Weights of a small transformer language model.
Size: 10 layers, width 576, 6 heads of 96 (3 for keys and values), MLP 1536 SwiGLU, vocabulary 11356, 50.2M parameters.
MLP neurons of a small language model. Each row is named by its layer, matrix (gate and up: input weights; down: output weights) and neuron, and shows model dimensions 64-191. Each number is 128 + 24 x the weight over its row's rms, rounded and kept within 0 to 255. Numbers have three digits each. A neuron's up and down rows have the sign that makes its largest values positive.
A block is one neuron, or neurons of one layer that tend to fire together. After each block is what it responds to, as a language model described it from the Wikipedia text at the highest values.

L2.gate109:125146106127132117137134101169144138145103114105073117178132146144134105145133145103137119131092177122108139143142098129148148115143108188097085143103069106137128154128099112155130118116137164179085120147180145152120149121131118126124116123141141133138096133131077108098116149128164131121133122151134150171122115091117109093112204160155124129131142119111123101128147143093115098103159
L2.up109:106175128123150122108125120155125146113116126125137144144127151097141140162127118135123147121174107134168140138107122187099161106111097094141134159104163095107159156132099112127137110087166164122158111117123151095137125156138125129135179109121102067166108132148149130093157148081102121125187178080097108115102150121147152109175090170112128143140119153150135145125138105128135151132105
L2.down109:115137131121122111148135120127152114130120168154156126151141113110143157138120117108143114107114109102121108176156080128118139097123141095100097140137116132115116143136113102140120145153129152145126129126115139109136171121144132125133143145116119101104139125157107146166083130138097138160121133142135098109120156143117104162056086072158107128110133126112062134121117052148133139172123
L2.gate592:119116114133123126148106100104162147114111102148101122165124065110137135135127132102139104107146131107123120143101096159099127086149145142116136167154133155098168170131098155123140095134138131139078184143113136141091143139115145099130114151158147166134135136188100142093089167200158127072176141120150125126160132130090150095172156105157122157117117142113173066104146118152168126130129
L2.up592:127143084130136147155115127095138124070123089166117180096142125097141097125142131141119107124134115142129118168108131160108122131146119093113136138198150112058174131173123091115183076156131149154113144098144182130133093125077104135141085134141154126151121116105135133093109161136093170116188158077146105121162137103145133136106108109167149137067106109146165057118154106143148118129133
L2.down592:119134121120109155142176106165179111155159148139135137133117170161108111129135127127097133171132164168128150104137147131162145090132090146126106149156165125152097115148152190102151133142155159136163126162108118134120129125162115129129159133120081139145141141119128140141124133118153157091195141109103097131145109093079136109115155136137106144147131149146140133137130114150123116126128
L2.gate1409:168135153143140144101177153150153118138186094165091076114145126120140141104069129158118107122104119075116154123146100102090091129150113101140111127127159122115143145192103161085132149144141122132105097107131099114137142152146118178143131159116098097122168075117110131127154155099101137079126088084116103124122129117095128084131147166145163093146120149137103117143094137169065099169117
L2.up1409:167116193108105145124137138157167140110156115128096103127126126112151134107093151148150137127091145091104164138153102097076109108133134108166104130126146096102146143170095154074165149151119122134105114129144070101136108160179137178134141137130080120088129022139106133112124184096089145086124116084169080117119134132127107114147121168111129091130124146110103101181113141164104121147079
L2.down1409:117131127139096137135132140147146125101154120117101180144123138103125122130108132109139137137111151122137118186161113118161128139162096117151108152129183130143110131128105107101126151113151120161117154134150101136127138131086167131148198175147109136133137095111118142104081163102117147114141105126168115146112146142147123105100149195169139122136130122095112137166136137147091124116144
L2.gate1533:149159120136112170129093132165125125113134130164171116153121136107103152086161145116112117153132153134145080126168143125157133129140126099093128145157132099119114143168119129135103099140107143132100096137179115118133131154128141168157096122095135127125119125147145120110105117066148121135153144144130126175122139142106120105119133132115170095125111110163109143155159167148126092061119
L2.up1533:137142101115165134109111173154133134145170172141093099116122149140105149120117161121126098164095163114099076096144138140135148131161098136156144130177162070123136109136117143120127118128128138160099089134176123139135130120109167136132141122097115162121070136165131118125057126081121133120140132118149134141108114163140107122159137157131173113149107138189125117101109151117138116114122
L2.down1533:127128089107090164185159091136124121114132140107158137149160137124105144144117122140139135137117145133170132148157114160075119133149113104180133125163124089146111117117142099141086134112133173110111120124126105136128111183172092155156142142063095129141076123091101106117098164112135130134110104116148111142098134153120120115140137152139154094111110172130119180110090136115131137115117
Responds to: Possessive apostrophe and opening quotes

L3.gate731:151107105119110159108117154113135067125142108123120089124093156107140113101095106151111129142143145131111102138126136115083150126144107129148097083110150088129116110105119124086156090110133115153139138085093112138111118096123103195150065116110133154146122144110152143127121113134128111106103158117150121142120178107127126138118141144137153103163107158144150085101129124181125101119129
L3.up731:182109136157179136132065134118106114125119100096143114136114124125156124082164119121140112133128118172088128160140145159138085145084115129088107133182146116131084122155090149116101154087113071150114104108084118153149135141157116175097122107134146132153128093133125083132127122099139072139092110151126118116118133127142146092104171137131161104159150158148101125125122073123151106121105
L3.down731:132138178139104118097119133138148138110138155137147082112140135143146125102140149146129163166149090098138101110156130128106109149136070121081086138125143112129096122111139142109144138143152068135152121136134150138143116099114126117145129134124126155105109104159134150129103120084169151146162142164154139129094157146091067140110115146161096154116141103132111084121169103141117128149127
Responds to: Past-tense main verbs

L4.gate244:147124158147120106163125139121133104161121141113123127132103140151128162120100155047132122159114123102116110106098127103159117104128117126124158189173118146153100076127120146084132149103124142122088093110092160085150143121096127126112125132080165115131104108110113139129099147064122120104154151109135122093108069152092085106128186133146118154126153120097119156091093148158137140084139
L4.up244:086144140146133130116093118130156091115118153125121108150148124170165087136112155082171126124141156110109073132140134178137124132136094128142148149125074166146142124130110111122104126125164121074102157124112144054202150127148124126149078102132167095105097122115120173144102106159133078100114152158114120157079105106162136138130146152097151148107124138112121118096088113180109130136178
L4.down244:090117141125054108133146137086145139140123173137117145080137106083142132059109130103158104144132162110148141118111116113152121112142137156130149132153131140106163090094143074138136133115125132159166134100162122121163121143144098128131121152157135133079105175166097138117139135098115100144164142150137079102097145132112140108146147141134166132136088108142143167126083124160155152121123
L4.gate599:150148091099173138113131088127146148133161132140143128101171064149106133164142122112105147123149147118149116123093107110060113121153142161127130148141142109149115122198138133110104126097146131151093129102109116140131131126111159127151095165138124128176131112083134140110113123088071154099144136137130110137122171121137137098133130156114141174103115135158082119129157110141144149142129
L4.up599:094130148133150166108144113120105122137073148155106146195119148121152087101152101131085103138175141112140157133138133149178154125134147131091136147132146128136129132128154161166150144098148176177138122100125129089151170122131150126129123116088113085136129128121166166115078119156093177124137122170180183143119158123130157124114152146112129183155159107142149167126112068139152165130110
L4.down599:133183125141129134140145106172120115152148137137117091113149106081127139126131134139161134158144101067104139127090161131074125118148147123147144094138131159108113104079149135114144095140115142173136079083169132129148154124164166118095148186109145155131141139133133141103141148148110135137141145124136055136127129131144118085172111152096145129150176186089118101135168113157130111140097
L4.gate855:129098159135118117125134084107127156143161125108139149133120108142123132123084149133103128108107144132111150097078125107130139149131161124152119131143107158144159130131130103149097137114167140126113117125134127154169163126130105186122142109150137126134146163175119143130141152125137165094102101087153106052132134145125078167133139117092129114139180091117123161104141131099175181088117
L4.up855:115093109142130130126157128109143133139134192105198129131071111104171131129093148118133122103111142139098158155110140121134139109121059165099117144150157173132129096135159168151101142095125126128141166157126141097131152137154095149136160097112133132096104166133141091131142130128121156126087122127153096146153088136112193121102106146157179102135154120127133175125131135141186080102146
L4.down855:105139130085138139112106129124145164132132132124139133132173149133165121103109162159170125149109110112140119152148146135131107094104173156123049133134117124157162093101139144163143148151120123137103143103130127125162120162114135145121093107111129096163128142142082123117144121139122166124168105145148130100147071084114107115135171128121153133116133142142175117149109141092149150126092
L4.gate1227:117130114112113114124161107130130141122151154122119130139151141111166099156129188144093149142128090157113140132129128102091133160155135102143130096127125131102122086124133105110114140083180113165076166085107108175169135103139103122140103129120126154147114125143155133111137121119165095108131153116152103135141128146139151041120114150134108113141118108106090113141132162147161114144179
L4.up1227:162175126116159094132124116116150144137101163113124132167092137066175123127078151148108147139125112128111116155130118130107112101137095137111127162165168128173053127111133155154189116130126112164098091152164154121107153104174093134140158147110088118131085135154162103113124133156115133154169119130137092149129128128127094148109162160148099119099134160162130186126105136127133118141087
L4.down1227:134151152121157102125078153150105111130085125115138126145139113107120112104103137123114095112126134187089098114161129124170119117099134114110105122102160152139095098079132115166154123121126147136122073115112112184109118202151167155104118132160108122125144121102138097134098110152117143102134117134177157129120111123123137112127132148134141089133083164130141154093142120138188083147082
Responds to: Before a name or quote

L3.gate660:099144125128121159126102073120142127114119175128082122118096105087156120098115182137128154163128154166097141135158086126147135104094080092133114131101123160116190139143131100165139092136143109093094116070092093126152132122130122120091140164119146080153170169105138119097143098145150149125105117168159145116145120106146122131097113095126170128131145119108118093123112118129123157131127
L3.up660:158133119091126120160135118115158163150193124121097166129104109120115150171109169127090134135106140163099138169122109165121153101152077128124124163136115145151159108133129133141097117117103122091112133115144137109150168140111089175091140160086141129163113136152093086119086119143115116085165111150163120118120098156102133131078097110149119129116158109129103127092159175137176124142153
L3.down660:115125150142159107143118107116109127141151113129129144106155182129153113144100091106107118128139122127131105114130104149152123085146128146111109098192131162115143149148168144130135127138114196110134102111135150139081129122153122120128136155104137138144112125098126156110128132109123107113130088132139110137098137079144177128086124156150132128155119189131094119121115127108176117114134
Responds to: Before a name or term

L3.gate885:117139132134119143123132109120156097064139113073123134115108102130143131138093164169117042135156118159110137099091110092120120146132135086124128176154114129106131117156136118167120172123138110122140082112181123155164148121143133119128100126133124134141100079111128147172086103097115059138104135142124128099110134150135095120131111091163102155175110123126169114162130097141111158118129
L3.up885:098144161085136075110107122131130157124142105118138160128171135102130167122101103115105112161095142105116129108132090173150093125126165129105149145143118115112162124143084128088204089128094115112124108134119106117142160093151110174117145142138114141137137141139131137179110078112143144060095148131126178106139175105137140139093123115131099106147138159098122153138141128114131116151128
L3.down885:127115174137179101138102106126199112156129145133156081161182097118154107116125139158152150146144134086177081155097137179125161151112131107116102122141148120150141164143154137081122113111135138127122149130135118090102132137150126143159145147158101128142118139170138152154159111159172160110127123096114119122101169088175116165115129104130140153153133145122115147144090134125152096164136
Responds to: Definitional article after copula

L2.gate121:130119104119125093130134119096168117128139137150111115149113099107142144132158133154098094148120121117095119099118077173140092080150161195121127122105131109111123137118172143134106109161139153131128131119105139150133157179170104068147132112156160113069069114118124111103137127141157124130139114136125127087159109073138133091145125121109111113151091108131133157128117156081176126123104
L2.up121:088151134182106082120138085148129138128161126120146150142138158145111151131120184119148114145151147103149123130135155083127101186112083176086173084151099155132121121098141140132061135113118176128109154111151093134141101123164135147097104124145119144115154159123157130139084152089141145139162133159132103080117117151112106153135129145114091151133156139095122102106128135146142157139134
L2.down121:118139087127167116158159103148150144122179150132131124128124129117107157128121081108124087116154110102123142182097098139140134113200124095108086107130090137137119116160144135109131105139124122121158081098117125119067122122123126143149159129175105112172086121134125157145125128113113147106119109119158121129142120093115158112097145125123109159096126170155113120094143117147177132133120
L2.gate641:136161123154142117147148123110118140140085117138123149131068105156100116125103175133149133136140102120153150157119139130141131103110102119124152148158044197126164139140078137165085123108161165097135091122186174146085119142118126134112101143141118076088095156128110128105124135111100120145167176132156111110154161121107082173140130109068094139133123116128124136155137137139111155124141
L2.up641:087101126151131107144123155123076087132120099120087159184118137155081129136132135159110157111158132103135131152106168133132133138128148142134145135158126145114131108145089172195121146137128121108128116137156143111073123126144087072091097134154080108073106121122126109118117129126112087167127168149176105126133091129143107146140142110104118138171124130106095165138117132175112119126155
L2.down641:165127112130138170093147147128199148134149146100088162124149142113121116164181146165118133110146125129132143140121138131125082113119150120128139142101128084126070124112111146164127107135115149102111110113099114103148139106070128154130111132109160129133149096111109094120107105161137127118129140151097133080105160098101139122106186130134131157151087136157054120126135164116152192141087
L2.gate1210:086102151133143111126155106137086085150122123086127164146139134129110134133099185147129115185149135143120117117091108106138129100169118150120140107167124140113154137120133125146118133132126120099131161144149155125101115144124131103120108147117135118126117128147102134118135122127162105132145125082126149152188079123148145165156146123131177126115143117129107110143143134131107131089148
L2.up1210:103112126163107078118126104134083132122119083142168123147136127162141092136095113168160165151139143143142129139118145138074118135178137147137117100161109109117063139132160144098133147137108135107112129122120123127163147117123164100119146105166138119169115132139093124091141125096134132085142124134155131127172103084116079123146171077094095160081124148134105088151102153117121126076143
L2.down1210:170145146110144146155140125150110129117120121151162100135166109131168115085151121134112134121096135109134109126135125099124109096135134143098051131185110085138115131104146132101152074126136167147124110135171100173148078117060135128098165150136142118151143115117135163116143136108133129093134166101119103090095123137115111140136104198135103132133120127137129159139156109094154118150089
L2.gate1438:123134107124124141085122115111114109174086153131157123134086135095094121136173132142123150111120152100126146134107117109108149098136111146178116083142126142124152079131126113130084143131120112128167086125128148133113125146071126122156104118123142131140108089147110131142107121176102148148173086140114132158130155140089160129145105136136090126139074144140090124129165143133134180078122
L2.up1438:104141125121116142105142122179136139163137118145135130134147094119134117129138088115164128166103114154095099143130125135139065173160100144119146145110072175132114111124126127128139140112128138110149114117130142153090125134050094131086103134123121105098158090131094083132157147109157161155092145124107160100128125128139160174121177135158100102133115090137123099179116150148137101131138
L2.down1438:149116131126137160133092138096130119132093174084083130166107154151115162139099118127124139107120156141136091153106213047132168121153133136154134106130149127142108168134099102100141162108088168133116135130124118144174132147104111124148139108117137142103155118157113121121100114094117149127121113128134132098121127107149144147127127134113086149112112161129109141131139148108144137154183
Responds to: Verb needing an object

L4.gate38:141145174115183143142123126132069111165101136105135100124114126120110150106135166139114134150181158119144150145102100124111119122120147109159156177127126155116101129135168139160104155090107154142137088135142124103148155087127114128092116109151098130129130111127113116125141143101130161134183144089072113129136099066140103143122131123105141122125140075099108120096143138157137120139082
L4.up38:098090110142143112109132116120153130127165109116088103109141135123127094108140137135143054133126132174080123119100144101126108129112145126183097179078124114119147067112147135137171075118091127121080125104107151149140119121112187156118130080150155118167161100141130091161100115169116125101113089127138089167109165117145118167098142151148168108138168129125127149101084158140126114133136
L4.down38:112107141143101084158143150138117091101100162085182140121124144150152131181113117169106141143087142115142106128109130110141121110115095125107110140096159128149087092139141119134133157145101147128147096140159115120115117099147175085151088135129129117106129114151156089114093118101125171143141118116111143124135134086136146125140093113111116120125131178111116129132146100098121115109114
L4.gate555:161107072090087130087163127151107147146143141118140130139150108091067134097138120096164158134174129179164077112121103133098089140133132189131147145129129124096158124101128110144122074105111159141149136116136116127155083188108138139146134116103099130130142074148150138167124100122108126160134118071123131153126155110166169141117100128160128139102156100146113108076130160127127155108115
L4.up555:092140110111148112140108147147158167145117120136083123113145123150135118115079167157125126136134148122123148113113094095126124095101119138143130118105105172080114094104129122147136107105087122153129123086149112099166142116137112142116110123134150111086122119134126133154127170128148149123139109139127170110137137138168113128153165161121099130142125121159131137128122116157112126139130
L4.down555:111069085100117115055128150161139141161120157162128107170155158108114152106149116131143166151136130167150138117116147139164138097146146202140153165110112116085124139073134080159128118120104141123111113098127088117142118135136156128141145118111148119116129147131146097164136106150149136115105130094132124103081158145154142114133110135155132163096097159170118125104123146119127082117136
L4.gate1203:121142129125124105128113144117131100101119120165107148177143107098150189104055150134132137139116150115098099134094123112114151192110100093163104126104150154106112130120122145162097114157099147119164125104113154155132115135105145082126089120130100106134157091163139157141120125108157123088108103116136115113134128118106140128137126114133167131140116046184127177148171124143134100122157
L4.up1203:062157107139150138101120108087124145134135084108148109152129145154114111101168133165121159139139151103149081147142112102119126164145154157161143187113098167130127161103085125122166127120121093125093137122121070168163140118134158107132118095105122150157112060138132143166107107105077129137118121140108108099161162145144116140134132108143146116114106126184109115099137133117121121127166
L4.down1203:124125142152155136117133168129115137111115113081122104141118123134133119183143144144110193119144166112103143151150142127083121124130083150114094136171101113158079135139128128175159106124147148144097090129094147149074140139139135138132120116109128160129155149120096116109119108134145089143138104120088149117143123154126117135117087129092086164157140109167106152115093102154145104109142
L4.gate1399:134166113139103074132093122128102114108140130067132135131098102163111097112123163100162104130099171127128066108109131112091122103113123127158102118176118103111131116123121114128132108093178149138132119133156127143146122125103160136125134159113126106113149097131126129153145121148098157071114151108138146130117138137164133122112099135142101130104119100134150101149149105081123152100113
L4.up1399:146151102153094103113110121130141121105123115094110140120123111151124110103152164130127108171110104112126090123138141111096118103133179094109094154128105138111115192116116148142113105092174136079164119133114111131146199184117081132165161113133144068116181148132123140150115122085069144116112138126123106102124086125148123110152105117115127107124138084124088092152091144120137097128159
L4.down1399:136132144165139111140135110130133174144138098100133141097137144114148108130136132113143114125123092165119138106170153123138134069118128129117131135177116153122119151104123135146128102137119182115094139112178155116132117088070113110104112170147116081088106111126158150114135129131170124119108108153157127092132114125139113146093143146150176140134109141154111142114096128165116123089108
Responds to: Predicate start after copula

L4.gate22:125167114144165097127176134136145152146150111175201128138056123111114096117164129126142147120153142138141106134115134103107104116143098104117181138126117131121114090128109135147109167157149134128153104134139143114106157143116137118156100119106141154121134163089129159168119135079121123107159162099176110104141104129104101125120155100133096167115091120111141092129147092137113132107119
L4.up22:135116128128116152087134112150158114152142073213114161165139128132140134077168132113157132118141119186118127126124144131135098108155096140127146188145114119111129104118134104125115119144094087122182079102128179158145137125149139132145130104121118113127069121128142130103108129125120104092118093126146103147126134152117123150145112097117143159134129145186105122103121117176141113099155
L4.down22:151143114136138141119140138129147117101131125124154090126144107114153146174105083152117146145085158136133082145122136120167133094141108147148132140114101100126117170120127097125136115138172184133103140155121173126106089121056138147130112126135099157179102135133121102150110091143147100106145117131132149100144123094136114135136112131115140119114151174127112089087129120150148136134131
L4.gate235:179174098138143122153149120159121126146138133137165111109130121116170129139125110116114158096124114186136125141128122104140080123125110140170174174124129108126112103108089148124176185182145134090146122132111092087141154142133137083074106106131115132147115119146082102160110124117153147108127165103074128123112088106158097110131126156143150117124155125108084123129124133112135111134145
L4.up235:160156115147123100122102104112131098154147116108188111130159123151176125128114129128148132117149146156162160121142133096162091133155161166131154172153136151125110113132126133173115142169113102105107148107074140129141118157097068103098148129147125096155134123142135116123074139132106145168119175130123105147146110142109115108102084140153144132144087119125108111163111124174120093120176
L4.down235:136156132205123152131108152145107117173097122166112137183154101106116159147141158140148133149176109120115116139160142123129110158113135138122137128132089142115138112140078091106160109137144126087149135124126162133095101114126132087149114095145145163138133125151154147165162139098123118165117124131150104122149141135149112128139143095117122118120133133109092119152120090133114139132094
L4.gate423:186127172114145039137096097139122122121100168086117125095100160093117194142128119116156104130150122160117096172142132137109124129151130146089091161110168094121071095142123122103118161108127145089095134121131141123113137103096126154139130110098152168121126153158135158107138125143121168098146114127120108115152098116105112137162160124124177123119111104116078089133137110110142135115141
L4.up423:157203128126105084165080122145157049137128177158149136129128134119095155142159126135102157114129098167126114114171108140138093160098132098120102141170133104104150119147138122129089135155126090150128090180143101097100152163119127134129134144116111146102132166124139089144151134149122162101145149129108090142138143135161120141080153166077141129141082121140134102117124111174131100112155
L4.down423:126143149129122184128133152092150146095158129127100147128148172133111100130125126139107150144145125079168149108116143145148139143136147174127155142117164122136161126123160122144110140099144185113040162150151121143162066126105117124117135142141135085134130117085118124136119156103122098122159138132109107128120190140135191108139145157130087136127154129104127153170107146086178133141113
L4.gate1116:167108147103107115158147146149161117110122102124205078160097137132095154096167140133070131139132159153132148156148126108090072153117108168134174153111145128124131108118072108131105081126182122109111138113103119143152125129126136158123123084141140163132125142092127176096136108134103152107121132127086089153097127101179127155107082157065149142170112147116103137130114085116115162134096
L4.up1116:161161179136132102170151148097114100107142121128102139112107121131122103108118077079124114118132090105105135176134141137131101095138115105092133187099135146132122147118149134096144132131113147138147142137127128180119122123116115150107131149144095162112089139103143168146099129089122162090152149091142107138146132122123149138097128128104102159125153103151116142170114134114117111115124
L4.down1116:156101102136130084156127155148120152110117051135141116141122188103115104166112126126112134100170131167160120125087142133130110118117181093144111158106173129068135147134110140168165146172151150113135150131112118102154153172146122139174107140183143088121099098140101133155121140148072118108136104096095152133097130133133113126104111170125125152134078086118126129112138132143159145126138
Responds to: Finite verbs after subjects

L2.gate486:083105169108119177089120087122142152103105132143150119140116104141145153130094102108126109106158109154131143147162146107099147095097121109081155121161149132130141132155142138124114102127122150107103115110126138093107104070116125085128109138101138098129158144149172135164119112123112074146143116142122121136110101109201112092175131136154123159105136104133183138091136111096117120187124
L2.up486:094147146127102177106059124117140161101152133150140141107136125107116165139134146109109134114109161090120136119163133146100110085082134128127111128097135138153125131142143135137133089102096114163118157099140110170169107179129127121155166102120099171142135150139119105149126140121141172126160087153093157155144110120114143129130119139115164131151156151152134105106106121111152088141107
L2.down486:090140126103122156145091110121178172124150129140137130101109147138111109177145105143166144168161126120125137137149125148162107087111165135135103109130130175134158114124146143093101135140156156186082121094145095140116110104133144094110110156115150154139143147137163137168155132147139142177124101142130137120141192199120126132108126110139195130128089131129169147093152173122168095130132
L2.gate609:128133159106147149114129134139155131112176093112118144139156090130100092154168180110114131090151162132129187121107169078121101109118188130118127180128119119158131138140141116143136104108128137097109150131146105136154106123171165098126148153172086152149149156130132128140140134107150117117115119146149109159150103153084178173112161166166147127136122114151091117112119088095170104102150
L2.up609:136160121114104168111156149117219174147093134130121155148155058181151080173152146146156118107128168115119112144137141143094167096140153153138114093141122164124141123120132142139145105157073165137148169120183119149150171099119160120141101102127116126144151140120158120146131115145157120122161084140132133088147148123129106115137114123149174139120118109113116137144169101101105126091144
L2.down609:127128110069104116157135152127128127121097113103109136093121119179071138107156130098104121110138144107158134118156150076142149100138162145129102094073167134104134144163167111078121117133172124119163129136129106095126124125143110070126141116165133114184119142134134113098109125150100131136144133139138116108139126136101128125098122181123120133132148142080137127086131122125125127113145
L2.gate1055:129180110092138138123121115117146119089097155125133116136143123169099151138127099121141108149116140126100103106137087170130113137164150132121150147108103112113150150165141087117130148126127128118158111098096100106121093085102127131120114112118150133104069137124108117144101144104121160088124107116119141121115107108094136109168130153143110137152119102088124161142116121135106140135130
L2.up1055:175140149131117152100149144127119136137117168104104153110097149123077153128097103120112133138098159105083138135144095152142109121137100128162122150145115118155171106151124128102143124185171147133151093105125136107128138116112142149131128137142128113137131125145075139123092124124095091112101080112142132129142093107136163103111057135137132145143134119095116145090155139183108113140125
L2.down1055:164165127093142124118127131101121109150123107131120106150107113135092117127071130128143206144149148105122134117118171107176136149118141144121137145121108139155124120126117161117076160135116155116146114129153158121096119122112175130128129151147153096113117141144113095112125112101083127118130133119131154125101127130131170105117056150106125115154161084150137132156108126105146121178187
L2.gate1476:131072114145094176132117135144168116116114107136117101122153162119121135146155162122077136098167146190128138150131129127117114145123133069101108157188174133119102112125128138146142148086121104125115109138116122099111158119150121143090119097137154108155150114178110131183146118146172103108164091136075106114088141119115111090117104130146121107155126136148108122101140125154093127145145
L2.up1476:097110093117061173169164134129130129136090128122164127084146115118099102150130155142097102142150141125162102165112119115136093127100146107090153138127171120105109117167115152094108130069096149131143092148138157155126148162143135151095138107126124114117142141094104142115107115148154134164122099143105119112148128133099133163116119168114134114139152124153092092125101165130103115126128
L2.down1476:104092118123149184146111106138159133123106140136089105134106108159114108140138159124133168124125126123155148162090178126131103117102157095130145164140154135150094116100112122165104108096129173125151122081156128137137163168121133157073103161120168129121094138181142125129104108154139111139129082132112109123127156189085158141105128141148158182158098148125116118117145123112119106167144
Responds to: Nationality and demonym adjectives